MLP neurons of a small language model. Each row is named by its layer, matrix (up: input weights) and neuron, and shows model dimensions 64-159. Each number is 50 + 10 x the weight over its row's rms, rounded and kept within 0 to 99.
After each neuron's rows, "fires on" lists the tokens most often at its 100 highest values on Wikipedia text that the model never trained on.

L2.up173:43 60 34 85 46 48 59 22 52 40 57 62 61 42 62 53 53 47 48 61 48 37 50 59 59 43 45 54 51 57 53 53 46 44 40 59 60 36 52 41 69 53 61 39 65 47 46 35 64 28 52 60 55 32 68 48 59 51 53 49 43 37 54 42 38 46 44 37 53 68 56 49 56 41 51 47 66 35 41 42 47 58 32 59 60 48 58 44 50 39 32 48 50 63 51 69
fires on: "'s", " that", "'", " said", " and"

L8.up400:51 59 57 73 42 51 55 42 72 40 46 34 48 63 47 49 53 48 64 45 35 54 47 54 37 36 50 58 62 39 59 55 44 48 38 47 55 66 69 37 50 41 64 39 39 42 51 49 43 46 59 44 43 64 41 47 68 56 35 47 56 57 38 35 71 49 63 54 76 46 47 25 45 47 42 49 38 57 40 42 60 38 65 37 50 64 46 40 53 47 65 54 57 43 54 52
fires on: "it", "l", "iv", "he", "ul", "ro"

L4.up151:50 47 43 52 72 62 30 64 41 60 34 55 74 68 45 44 54 45 49 26 55 48 46 47 50 41 49 62 40 38 40 57 59 37 61 61 69 74 43 47 45 50 62 40 43 55 53 52 63 50 61 38 46 48 62 36 46 46 43 58 52 56 38 55 50 63 68 57 57 36 35 41 44 52 48 69 52 57 51 57 47 51 41 27 56 54 56 46 58 50 51 65 30 33 63 48
fires on: "ent", "end", "c", "use", "ats", "ri"

L6.up148:42 48 76 53 55 36 40 47 58 30 39 60 51 46 64 50 47 53 44 55 46 65 48 65 54 47 31 61 46 41 43 45 53 32 46 54 69 56 34 50 60 47 52 28 55 51 62 43 53 50 58 62 56 36 60 42 31 51 47 44 49 26 43 52 57 55 58 45 68 44 31 59 40 55 42 50 36 57 75 46 53 42 54 49 39 39 30 42 40 50 66 47 65 56 34 52
fires on: "es", "on", " ==", "er", "in"

L8.up460:43 65 42 36 64 47 41 52 49 43 60 41 35 48 60 53 54 68 60 69 46 53 45 42 45 49 58 25 54 57 56 56 43 54 52 35 40 59 59 44 55 43 53 39 66 50 50 52 35 37 42 36 51 57 55 54 37 45 52 41 43 71 62 56 44 28 48 56 45 42 45 37 52 70 67 43 49 42 46 40 53 30 52 62 36 36 59 32 39 63 64 60 59 39 53 60
fires on: "h", "or", " l", "b"

L2.up222:63 32 67 54 70 43 63 46 41 39 59 45 48 46 45 22 48 49 59 78 39 47 35 52 47 40 52 47 51 33 32 55 57 41 51 32 64 48 55 50 41 53 54 56 45 49 58 35 61 62 62 42 60 72 31 45 53 48 61 47 53 56 55 54 52 57 58 67 49 40 28 54 61 59 48 54 54 71 54 62 61 42 55 70 58 35 57 40 48 67 52 57 53 29 49 43
fires on: ";", " 0", "\n", " suc", " as", "ch"

L9.up179:53 50 52 49 47 47 55 48 47 45 45 56 60 51 31 48 63 52 46 43 56 47 47 52 58 47 52 58 46 40 55 68 39 56 50 53 59 48 44 50 30 55 45 50 56 66 45 68 48 51 58 52 22 51 60 49 61 51 40 58 63 62 54 48 31 40 75 44 54 55 42 56 62 61 49 57 49 44 51 42 57 50 46 40 64 51 67 39 44 50 66 59 46 51 57 34
fires on: " p", "c", " P", "g", " G", "ent"

L9.up194:61 48 51 69 73 42 48 56 46 45 62 63 47 31 56 66 60 58 55 49 50 46 37 69 57 53 58 47 59 39 51 45 35 38 49 41 54 51 38 52 47 42 40 59 35 53 52 59 43 52 44 56 52 66 38 47 61 29 59 64 60 45 50 48 45 52 65 59 46 55 50 40 55 54 44 50 53 64 60 39 66 41 53 55 63 60 52 44 57 27 56 41 51 59 64 19
fires on: " pro", "ro", "u", "ital"

L5.up122:44 52 52 53 46 44 49 36 64 61 45 40 64 58 51 70 60 56 60 49 55 55 46 49 42 44 61 56 50 54 52 80 51 52 42 45 56 43 71 52 56 50 52 42 54 61 41 53 59 46 55 41 57 68 41 40 50 44 26 49 66 36 45 33 26 42 46 46 46 31 37 62 52 63 57 51 52 55 33 60 47 54 53 66 54 40 51 52 53 55 52 58 48 46 51 66
fires on: "a", "he", "ig", "'s", "ric"

L4.up345:66 64 57 54 52 40 44 44 40 72 64 51 31 58 43 57 57 44 38 52 51 50 43 42 52 34 52 46 52 45 37 57 53 58 55 60 53 51 65 49 47 53 50 53 49 52 46 60 38 54 34 64 38 51 49 52 61 45 39 40 66 12 43 52 30 43 61 41 46 62 59 51 47 73 61 64 33 42 49 47 48 47 57 68 39 57 54 62 59 45 61 59 48 53 45 50
fires on: "ou", ".", "ran"

L2.up374:26 37 42 38 67 49 46 49 50 66 52 57 51 55 38 54 38 60 36 45 58 49 49 60 47 35 69 54 53 55 42 55 64 49 35 51 57 73 69 36 60 50 38 48 42 44 52 50 48 46 35 54 53 37 50 64 59 53 63 56 28 40 20 52 44 58 39 68 63 66 55 50 46 55 59 51 58 62 53 49 33 61 32 60 40 38 54 58 58 53 37 65 42 48 53 41
fires on: "ording", " following", " cent", "are", " stat", " dra"

L4.up147:68 49 43 47 46 68 37 49 62 52 50 50 53 48 48 41 42 41 56 59 42 57 71 49 36 55 44 52 70 44 55 46 57 42 55 50 48 46 52 59 56 46 52 51 48 41 56 60 46 40 54 37 47 47 36 36 61 57 52 54 36 57 65 56 46 49 50 65 47 63 23 54 53 33 55 50 38 54 42 47 63 36 51 53 64 40 59 38 57 39 53 41 62 47 39 50
fires on: "g", "x", "ut", "f", "ad"

L6.up296:49 42 59 41 53 49 66 53 60 45 49 38 63 54 65 44 58 52 72 58 40 53 50 51 31 50 73 32 39 66 53 66 58 43 63 55 50 44 59 38 46 61 59 32 55 50 55 56 36 44 46 49 47 63 55 37 51 51 32 47 52 48 44 40 35 30 57 36 39 50 37 55 50 46 39 58 44 35 64 44 59 65 33 53 44 52 53 49 41 55 49 38 43 41 63 55
fires on: " |", "b", "or", "por", "ern", "ill"

L4.up569:32 57 37 58 52 51 62 51 63 57 48 53 30 40 50 37 48 52 45 59 59 44 45 39 39 61 51 42 59 65 53 41 56 56 49 63 39 51 45 64 56 55 47 50 61 55 38 63 49 57 57 39 75 39 54 40 56 45 45 35 70 42 23 64 51 45 57 44 67 52 50 55 49 65 34 50 36 43 51 38 48 40 54 53 57 63 42 47 53 48 39 44 42 50 71 62
fires on: "s", "ing", " as", ".", "es"

L11.up171:52 68 51 53 57 49 61 61 47 40 50 60 50 54 48 50 55 50 52 58 74 44 46 40 56 52 51 58 53 46 50 53 48 31 41 53 51 37 72 72 47 54 77 51 40 67 48 38 58 50 42 52 44 47 58 37 39 56 58 35 55 44 39 51 40 60 57 47 67 48 39 39 66 43 52 54 31 65 38 46 71 62 59 52 60 51 61 49 39 51 57 55 72 57 48 36
fires on: "ar", "g", "ent", "or", "n", "ton"

L6.up139:43 32 59 31 66 41 60 54 52 49 43 45 62 47 62 44 56 58 58 35 47 51 49 60 31 44 36 55 62 40 54 32 57 54 33 43 44 51 48 49 52 57 61 57 80 51 58 50 44 53 60 43 46 50 44 40 48 82 44 48 46 40 49 55 55 56 42 43 66 59 49 42 48 61 48 56 63 63 50 34 39 37 51 45 58 60 52 70 45 60 47 53 46 61 53 59
fires on: "n", "b", "g", "p", "ion", "h"

L4.up307:44 46 43 49 61 47 70 54 68 61 47 60 48 40 59 54 41 55 54 44 35 50 52 73 37 57 59 48 40 46 63 57 60 49 56 41 48 51 51 41 52 46 49 39 47 47 48 62 48 67 44 52 60 50 42 35 53 62 55 55 47 55 43 36 34 63 67 43 40 37 54 62 40 37 41 53 34 49 61 54 34 62 49 62 72 63 46 29 49 51 44 41 37 47 65 56
fires on: "r", "iv", "ific", " (201", "–201"

L11.up503:52 57 42 60 59 41 42 69 52 67 27 56 41 52 47 58 45 56 71 39 49 39 43 46 52 45 40 33 88 60 38 55 57 40 36 41 55 62 55 52 64 59 57 38 63 54 40 56 46 55 49 38 55 55 53 62 38 59 48 45 46 68 51 52 45 54 63 53 47 42 43 29 48 58 65 59 46 66 37 50 47 42 44 65 41 47 48 34 56 42 33 51 43 44 47 50
fires on: " l", " L", "ent", "h", " sl", "r"

L2.up478:44 56 69 56 51 24 50 60 51 46 56 53 46 66 29 58 29 60 48 67 52 64 54 65 35 38 74 53 40 64 50 25 45 43 46 53 49 47 41 56 40 45 39 45 53 52 40 59 41 61 56 47 46 52 46 43 53 58 66 51 45 56 56 47 41 53 41 47 40 61 44 34 59 21 56 26 73 47 46 53 41 52 48 49 51 59 40 63 63 39 57 51 52 53 36 44
fires on: " crit", "uff", "aus", "amp", "ep"

L6.up167:49 64 56 66 44 42 68 53 46 57 50 68 47 47 57 59 61 57 46 58 38 52 33 44 49 54 44 34 45 64 71 64 58 46 70 49 33 39 48 53 59 64 48 40 35 57 60 55 38 35 54 48 33 47 48 65 59 32 45 60 70 41 54 49 52 38 57 50 75 50 26 51 51 39 50 40 64 66 42 38 57 48 42 58 49 46 56 60 54 43 58 53 54 57 54 60
fires on: "d", "re", "ad", " Ad", "ric", "le"

L9.up554:40 52 29 36 56 46 38 44 39 41 73 51 43 53 43 23 40 37 53 45 52 56 23 64 42 52 64 42 66 55 53 44 42 41 39 65 51 60 62 52 51 43 41 41 55 46 50 50 53 67 64 47 39 47 31 54 29 51 58 55 50 44 51 55 58 39 55 62 18 53 50 67 47 45 60 54 59 54 39 44 51 52 59 46 57 44 53 51 44 52 44 54 68 63 54 61
fires on: "ough", "y", "at", "ose", "very", "ich"

L9.up60:47 61 30 57 47 63 55 60 61 49 41 51 52 49 41 48 57 38 52 47 70 49 40 57 43 47 45 37 48 33 49 43 54 36 57 49 52 58 52 53 63 63 34 55 51 37 55 50 48 66 50 21 71 57 56 51 38 18 54 58 59 64 45 62 42 56 55 39 35 69 50 40 48 42 44 41 54 50 63 66 49 54 48 44 55 45 60 50 38 50 44 41 41 49 53 62
fires on: "ach", "y", "it", "s", " sc"

L2.up157:51 42 58 46 44 41 50 54 46 49 52 49 52 55 50 40 57 65 43 64 61 67 53 52 37 49 53 37 52 35 64 50 34 50 34 51 54 46 52 64 63 49 60 55 72 48 54 51 42 51 27 56 61 37 49 53 31 53 51 45 55 53 63 32 57 55 55 47 49 48 61 53 52 55 56 46 33 26 66 36 50 36 46 64 54 44 36 59 55 60 39 42 52 36 71 41
fires on: "–1", "–2", " play", " Play", " /", "als"

L6.up379:60 46 59 44 60 64 74 53 36 43 50 62 67 70 49 48 58 46 61 32 66 42 68 49 52 42 43 44 60 39 43 58 53 30 65 48 51 54 48 57 52 43 45 35 46 57 44 53 57 61 43 41 51 63 31 53 55 42 57 64 54 32 66 43 51 60 63 54 65 40 52 37 49 43 47 48 46 52 50 60 59 60 48 56 65 36 63 34 43 56 56 52 44 44 62 53
fires on: "u", "n", "g", "our"

L11.up126:38 81 38 54 42 44 42 40 51 37 55 46 52 67 48 54 61 46 65 39 81 60 37 35 50 37 63 40 39 50 67 41 60 55 57 67 43 53 68 50 56 45 52 44 49 49 58 70 43 54 32 48 54 29 59 60 39 59 52 46 47 38 60 58 60 39 63 60 58 45 52 67 37 36 57 32 60 50 40 53 53 57 58 47 46 49 49 49 41 61 50 52 71 40 57 53
fires on: "===", "-", "|", " the", " |"

L5.up153:36 45 30 49 54 48 55 49 60 51 58 49 57 49 50 45 54 37 50 49 35 62 61 35 37 53 36 46 33 44 40 65 61 62 59 61 46 40 51 19 50 52 40 55 32 57 69 63 48 57 59 34 57 44 46 40 29 50 41 56 44 51 30 52 48 63 43 46 58 54 50 33 55 62 49 44 69 51 45 37 64 42 61 35 32 70 65 37 52 56 59 52 51 34 57 42
fires on: "l", "b", "se", "able", "ite", "ies"

L4.up523:45 57 34 39 63 56 68 44 48 65 50 34 50 80 49 51 55 54 44 50 56 59 48 50 69 49 52 45 55 68 70 48 46 59 50 37 43 58 58 41 36 59 62 45 43 28 52 52 30 40 50 45 49 61 61 47 55 49 43 38 50 61 47 69 56 67 56 54 50 62 45 37 40 48 37 36 63 56 44 58 41 40 69 42 54 33 49 39 57 42 39 70 40 61 42 34
fires on: "or", "ar", "ly", "sh", " |"

L11.up173:44 53 40 37 60 28 53 54 64 37 54 46 43 60 56 44 37 52 34 32 58 38 50 57 38 45 62 55 43 43 43 45 58 46 56 60 43 66 56 44 73 53 42 62 60 41 30 46 58 72 37 36 46 61 33 61 39 37 54 59 51 59 36 46 38 36 53 46 62 50 50 44 57 62 59 37 50 62 46 47 62 45 72 29 59 39 47 41 43 31 39 42 49 54 40 50
fires on: "l", "ed", "ll", "ro", "med", "an"

L13.up152:41 45 29 51 55 42 54 41 61 43 58 63 31 51 58 63 65 66 41 52 42 56 38 41 34 42 33 40 58 44 56 46 52 58 49 69 53 59 54 40 72 52 43 51 49 39 44 42 43 45 54 47 75 56 45 55 44 41 46 47 59 65 39 68 46 58 54 50 48 63 45 41 33 41 29 47 44 47 64 51 55 50 47 61 46 40 58 47 48 52 49 36 56 53 59 41
fires on: "ing", " sc", "ed", "ased", "s"

L5.up586:42 50 33 41 57 38 41 52 63 63 67 55 48 44 43 41 41 50 67 40 42 34 43 46 67 48 45 42 45 46 43 52 30 56 53 26 30 49 43 57 49 56 43 45 44 49 47 44 61 38 31 41 58 59 54 68 74 44 58 65 53 69 53 47 44 53 57 36 48 45 48 48 58 38 59 46 44 51 53 57 46 53 49 55 47 38 42 49 42 35 50 60 52 39 40 42
fires on: "al", "ate", "ra", " Euro", "ar", " Mc"

L7.up197:48 61 53 53 37 56 66 61 32 49 62 56 39 48 46 48 64 49 51 49 57 60 77 55 38 37 38 57 48 54 46 40 47 41 48 57 42 40 49 58 64 55 68 55 56 41 54 30 41 59 43 38 50 73 52 55 53 65 53 47 57 46 42 58 50 39 76 60 49 46 63 35 62 30 61 46 40 48 32 49 67 55 56 53 57 30 51 32 59 63 48 49 59 57 45 45
fires on: "g", "ig", "n", " des", "v"

L4.up197:45 63 58 50 36 45 47 54 41 42 49 47 44 60 60 44 37 55 48 54 46 45 46 46 46 62 45 54 49 48 43 45 37 60 36 48 44 32 64 53 67 58 56 43 60 38 39 55 46 58 48 44 34 55 64 52 63 54 42 62 37 45 60 49 32 53 51 46 55 57 34 48 44 29 51 52 62 42 62 56 61 60 46 40 41 53 60 54 49 47 49 43 54 59 46 69
fires on: " was", "0", " a", "7", "9", " as"

L2.up189:41 71 46 54 56 52 57 35 65 44 50 56 39 58 44 57 53 42 41 44 52 57 59 55 51 54 46 37 56 57 48 45 48 50 70 61 56 44 50 43 42 40 43 63 48 52 49 43 31 57 46 46 52 57 61 47 44 51 45 40 48 51 48 43 34 60 57 41 53 46 63 79 60 28 44 50 57 43 64 55 61 49 62 44 67 57 61 45 58 56 48 33 34 39 32 47
fires on: "er", "ered", "ided", "eded"

L11.up302:38 42 37 58 41 62 40 41 45 60 46 62 42 66 53 46 63 53 52 45 57 46 24 66 46 47 49 55 44 43 55 44 65 56 40 49 57 43 42 38 44 44 36 58 44 54 47 60 56 39 52 31 61 52 37 67 39 56 40 57 33 59 48 38 53 64 55 35 52 43 60 51 61 51 50 44 54 63 77 62 61 49 82 51 57 34 58 44 24 46 40 46 51 59 38 60
fires on: "e", "h", "an", " th", "et"

L11.up206:36 57 42 44 59 30 57 57 51 50 55 52 46 56 57 36 36 55 42 44 68 67 34 57 42 37 49 45 60 40 54 53 74 57 48 59 39 49 64 45 53 48 62 55 47 36 52 52 45 58 57 49 59 75 30 40 42 33 59 38 63 66 36 45 55 44 68 52 37 50 46 51 41 35 44 56 29 60 35 54 47 39 51 50 48 55 66 56 39 49 56 37 40 69 34 46
fires on: " a", "ough", "es", "uch", "y"

L7.up454:52 57 42 38 44 53 38 39 47 37 62 50 42 39 50 53 41 45 64 67 52 53 49 37 50 36 52 45 44 41 55 54 59 51 63 60 44 36 62 51 57 60 34 49 48 50 58 60 47 18 52 63 60 34 54 47 58 62 56 55 45 60 71 39 49 45 52 43 51 51 43 46 57 51 40 37 42 53 38 27 24 48 71 49 48 44 51 47 47 69 38 58 60 51 50 52
fires on: "-", "il", "an", "ib", "ant"

L5.up184:55 46 42 55 45 41 51 50 60 73 49 66 39 53 41 51 62 44 45 26 49 63 39 59 46 36 49 47 49 56 48 55 28 47 50 48 51 51 51 56 45 56 53 49 46 43 44 52 44 47 40 50 58 61 55 59 46 48 57 36 48 42 52 35 54 44 74 60 47 63 42 43 44 54 50 60 53 46 52 63 55 65 47 72 51 57 55 54 31 37 54 60 55 58 40 36
fires on: "ra", " tra", " ra", " Tra", "."

L5.up194:57 34 67 42 50 35 64 50 47 52 70 66 48 50 51 47 44 47 39 59 49 54 60 63 62 56 51 57 53 54 36 57 40 52 56 55 61 58 45 49 43 32 41 42 37 67 59 41 59 53 48 65 56 33 49 63 61 59 55 50 44 40 33 60 56 46 35 55 44 51 28 47 36 62 55 55 51 72 48 41 61 47 59 38 56 40 44 42 63 64 40 43 47 50 40 51
fires on: "ing", "on", "ic", "ian", "es"

L6.up374:44 42 48 43 55 51 41 42 52 37 40 40 47 65 63 38 53 61 56 58 65 55 47 54 33 48 42 50 48 48 61 50 69 49 47 61 48 47 77 50 52 46 46 75 44 51 69 50 52 54 50 45 40 50 42 35 53 53 61 66 59 44 66 48 67 43 71 43 56 41 41 62 66 50 30 13 46 34 35 33 60 60 46 52 48 53 56 57 40 70 70 48 47 45 58 57
fires on: " of", " the", " at", "-", " by", " as"

L5.up540:35 45 37 33 57 39 53 33 44 56 60 65 56 46 51 42 65 45 55 41 41 31 37 39 44 37 52 55 37 54 51 70 61 55 45 37 36 53 46 40 42 51 48 40 56 40 47 52 34 42 49 47 48 53 72 40 61 53 56 70 53 39 50 64 41 50 49 52 66 50 51 68 54 55 57 44 56 41 46 68 33 39 52 59 54 56 37 45 45 35 39 56 44 39 50 45
fires on: "al", " m", "ate", "ra", "a"

L5.up559:54 47 40 44 62 36 43 60 51 52 57 43 49 54 55 53 47 42 51 48 53 56 41 29 53 56 39 50 47 45 38 35 44 48 46 60 53 42 62 50 38 49 68 51 44 35 50 43 55 47 58 69 60 61 53 58 49 56 59 53 42 58 75 29 35 49 49 53 44 31 54 70 33 40 39 54 55 51 46 61 52 49 56 44 62 53 47 52 60 38 69 42 45 45 44 63
fires on: " Gr", " St", "ch", " Ch", "r", " K"

L9.up684:45 51 56 30 52 49 64 51 47 76 60 42 38 43 41 43 61 48 58 41 53 52 56 35 47 43 29 45 62 59 40 48 41 30 30 46 66 50 51 51 49 37 47 78 42 69 60 57 58 56 57 48 40 47 48 40 51 55 26 52 73 29 38 49 43 45 49 24 47 57 50 40 48 57 43 46 41 53 50 44 61 47 35 66 46 40 53 49 57 40 50 56 58 50 51 56
fires on: "ib", "ing", "g", "ow", "."

L8.up59:49 36 37 49 61 55 67 39 44 45 39 63 54 52 75 50 37 53 43 63 69 70 28 50 26 53 47 49 37 53 67 55 53 42 46 62 52 54 49 60 57 59 66 43 50 53 53 49 44 54 39 59 45 49 31 56 56 45 52 62 46 39 70 45 56 36 48 53 55 42 51 63 56 53 58 38 53 47 49 50 43 69 67 48 52 71 43 45 71 48 44 61 46 35 58 46
fires on: "at", "t", " he", "f", "if", " He"

L11.up765:36 38 50 53 50 51 42 47 44 26 54 64 74 45 69 50 58 57 55 70 35 48 36 67 29 45 56 54 55 56 53 65 45 41 53 49 50 50 67 41 50 55 67 45 40 66 46 68 56 43 56 53 38 49 48 58 33 59 45 53 42 66 41 47 25 44 72 48 56 28 53 55 48 49 65 60 46 46 64 49 63 39 46 61 64 57 48 54 31 34 50 52 47 58 50 52
fires on: "w", "ent", " w", "or", "ction", "b"

L8.up331:59 34 43 62 49 35 61 40 58 48 38 65 56 41 65 50 56 47 60 34 41 42 34 62 43 49 51 44 57 54 42 56 51 70 48 52 41 74 53 57 76 64 54 51 58 59 50 35 44 53 60 57 46 24 63 52 53 52 47 52 62 55 61 55 53 56 60 57 58 32 45 45 57 76 60 48 29 58 46 54 53 39 53 53 52 41 62 52 37 48 56 34 36 44 65 42
fires on: "r", "l", "les", "levision", "ent", " dr"

L7.up392:49 48 52 54 54 52 46 51 64 55 39 45 59 57 48 48 52 52 44 25 48 45 51 43 55 37 65 54 45 54 45 36 71 50 50 66 49 39 31 43 54 44 58 44 53 55 61 46 49 61 42 37 44 59 41 36 37 55 46 63 54 55 68 67 56 73 56 52 61 56 46 53 54 48 66 60 55 59 55 45 60 45 47 39 48 38 56 33 49 41 40 54 51 58 68 59
fires on: "n", "m", "p", "l", "ach", "g"

L9.up422:45 45 46 64 46 32 73 57 54 68 37 48 47 68 45 46 65 45 48 51 53 43 60 42 47 48 49 59 44 70 63 54 53 36 53 45 65 56 32 60 44 56 52 54 55 51 63 62 45 41 49 44 57 63 55 45 65 52 52 49 49 47 57 29 47 44 65 42 43 38 52 51 50 59 44 39 65 50 48 59 43 61 51 51 32 61 53 57 54 37 50 48 72 54 34 43
fires on: "el", "E", "erv", "ry", "ri", "our"

L2.up602:36 58 41 64 49 29 50 55 56 45 39 50 40 48 56 53 43 36 55 43 26 47 47 50 56 40 64 56 38 46 50 52 57 60 70 41 46 60 60 50 54 35 48 50 44 46 48 46 54 60 53 45 49 46 48 43 37 56 49 49 52 55 33 22 48 54 58 43 41 44 33 44 57 65 52 56 40 53 32 50 45 60 25 53 53 46 38 53 68 56 44 44 37 56 57 56
fires on: " sl", " Afric", "iv", "ific", " ty", " larg"

L11.up531:37 55 51 71 60 44 54 70 67 69 51 48 38 42 69 49 28 49 56 53 43 64 42 43 49 33 38 52 58 59 53 60 69 32 59 50 49 43 55 68 37 42 49 37 44 38 77 53 47 46 47 44 51 64 37 59 63 56 38 50 61 64 44 46 47 36 50 50 55 65 46 46 52 48 43 44 43 52 60 43 52 27 45 58 53 34 49 62 52 59 64 68 61 35 39 43
fires on: " 18", "re", "ob", "r", "ly", "d"

L11.up581:35 40 50 60 61 59 42 47 58 41 37 57 47 39 48 53 58 44 57 52 50 39 37 65 40 57 59 47 49 51 29 51 67 56 32 52 67 49 58 38 50 46 47 31 51 51 61 66 42 48 54 38 56 59 35 48 51 38 54 47 45 44 53 49 31 36 56 67 58 36 43 42 57 75 71 54 55 49 50 71 45 36 49 49 59 57 26 53 43 61 44 54 49 55 49 57
fires on: "it", "p", "A", "is", "a", "ig"

L6.up451:49 39 37 57 38 60 54 56 18 43 58 54 53 61 43 43 58 58 62 56 48 42 44 54 38 52 54 52 46 51 45 38 60 40 51 53 65 50 42 61 38 27 47 46 43 54 55 37 73 49 65 45 59 36 51 50 47 51 38 45 54 49 32 45 55 47 54 50 58 43 27 41 53 46 63 50 38 55 53 57 45 41 51 63 62 35 56 46 58 50 35 49 34 63 39 55
fires on: "et", "es", "e", "T"

L7.up552:43 62 41 50 45 62 43 36 66 64 46 41 33 55 39 29 72 49 42 46 60 57 48 43 37 54 53 50 50 41 45 38 49 43 44 54 68 49 65 42 35 43 42 59 52 56 56 36 40 52 42 61 53 57 41 71 61 36 45 60 48 30 52 51 41 60 60 44 49 45 50 38 39 72 55 41 49 50 46 62 48 46 62 56 50 56 33 49 50 60 41 62 36 61 50 29
fires on: " to", "t", ".", " t", " it", "\""

L7.up13:42 49 49 49 54 56 66 37 54 54 41 51 62 62 59 48 56 40 62 45 48 62 46 33 35 41 41 47 43 39 44 52 49 42 66 84 39 36 42 45 47 45 44 50 38 38 50 55 63 31 46 48 47 44 54 44 32 58 55 42 38 57 41 37 60 60 45 53 46 56 40 35 48 47 56 43 35 52 59 48 46 30 52 37 41 37 41 50 42 58 43 44 40 53 54 62
fires on: "b", "h", "m", "l", "il", "al"

L4.up480:35 47 43 43 59 60 60 67 52 52 28 48 34 63 57 41 41 67 65 53 56 50 45 41 42 48 54 48 32 57 56 30 51 50 36 37 63 50 51 48 51 70 68 53 55 58 46 36 62 41 49 55 57 52 64 60 32 54 38 47 69 48 45 46 51 56 49 55 44 64 48 63 58 61 49 54 46 60 61 52 41 47 50 46 59 50 52 56 47 34 59 43 56 53 68 60
fires on: "er", "ist", "or", "ician", "ic", "iet"

L4.up211:46 57 57 47 48 63 42 52 53 36 42 41 42 55 29 40 47 44 51 58 54 47 35 56 54 68 40 44 32 34 54 54 55 57 44 57 32 58 57 59 49 49 52 67 61 40 63 52 58 60 58 73 32 51 40 55 35 55 53 46 32 49 45 56 45 53 47 37 44 51 42 54 61 33 52 66 50 49 60 66 42 43 48 58 48 42 56 35 51 61 44 35 42 35 53 41
fires on: "en", " named", "ried", "ous", "oung", "own"

L4.up42:44 64 56 64 57 28 59 43 47 45 66 37 52 32 29 33 40 46 52 58 49 50 59 41 27 82 64 48 50 39 58 50 29 50 35 40 39 44 48 51 36 47 55 56 50 40 40 35 43 35 60 55 57 51 47 61 52 58 57 55 59 61 54 54 60 36 46 33 45 50 39 67 43 44 44 38 61 67 36 73 56 62 55 63 58 53 57 59 32 62 57 43 41 42 53 65
fires on: " sp", " pl", " exp", "o", " serv", " me"

L5.up131:52 44 53 49 74 51 58 61 57 60 34 46 53 65 46 55 48 53 39 23 49 36 64 38 38 48 52 50 38 42 37 43 57 60 50 49 44 41 44 51 53 59 51 67 52 43 46 41 50 58 64 33 60 47 49 49 63 51 44 46 48 45 60 59 64 67 38 58 63 56 35 44 50 53 63 37 40 56 45 39 50 54 57 55 40 41 42 56 52 54 48 57 53 61 65 57
fires on: "g", "eg", "fer", "p"

L13.up640:35 51 53 52 70 42 47 48 70 53 58 49 55 47 55 59 30 61 56 60 34 55 59 57 36 49 41 54 37 74 57 43 51 40 32 30 58 32 68 59 39 60 57 43 50 42 31 60 39 54 66 35 56 49 43 50 53 41 61 50 39 68 56 58 47 38 45 28 55 46 41 51 38 42 53 40 50 55 57 56 31 54 51 67 51 56 45 47 47 63 55 49 62 38 53 73
fires on: " ext", "f", " exp", " dep", " cont", " me"

L9.up268:31 51 47 39 60 58 53 57 66 66 43 54 39 57 54 52 50 46 48 61 45 50 30 50 35 54 46 54 48 59 60 41 61 47 32 42 54 42 48 45 51 55 49 58 37 55 55 44 47 50 43 54 55 55 56 40 50 51 39 45 54 67 40 61 40 70 75 53 59 39 48 55 56 53 36 44 44 68 51 55 39 46 56 47 49 49 47 54 46 50 44 57 58 54 39 61
fires on: "or", "ar", " up", "er", "es", " mar"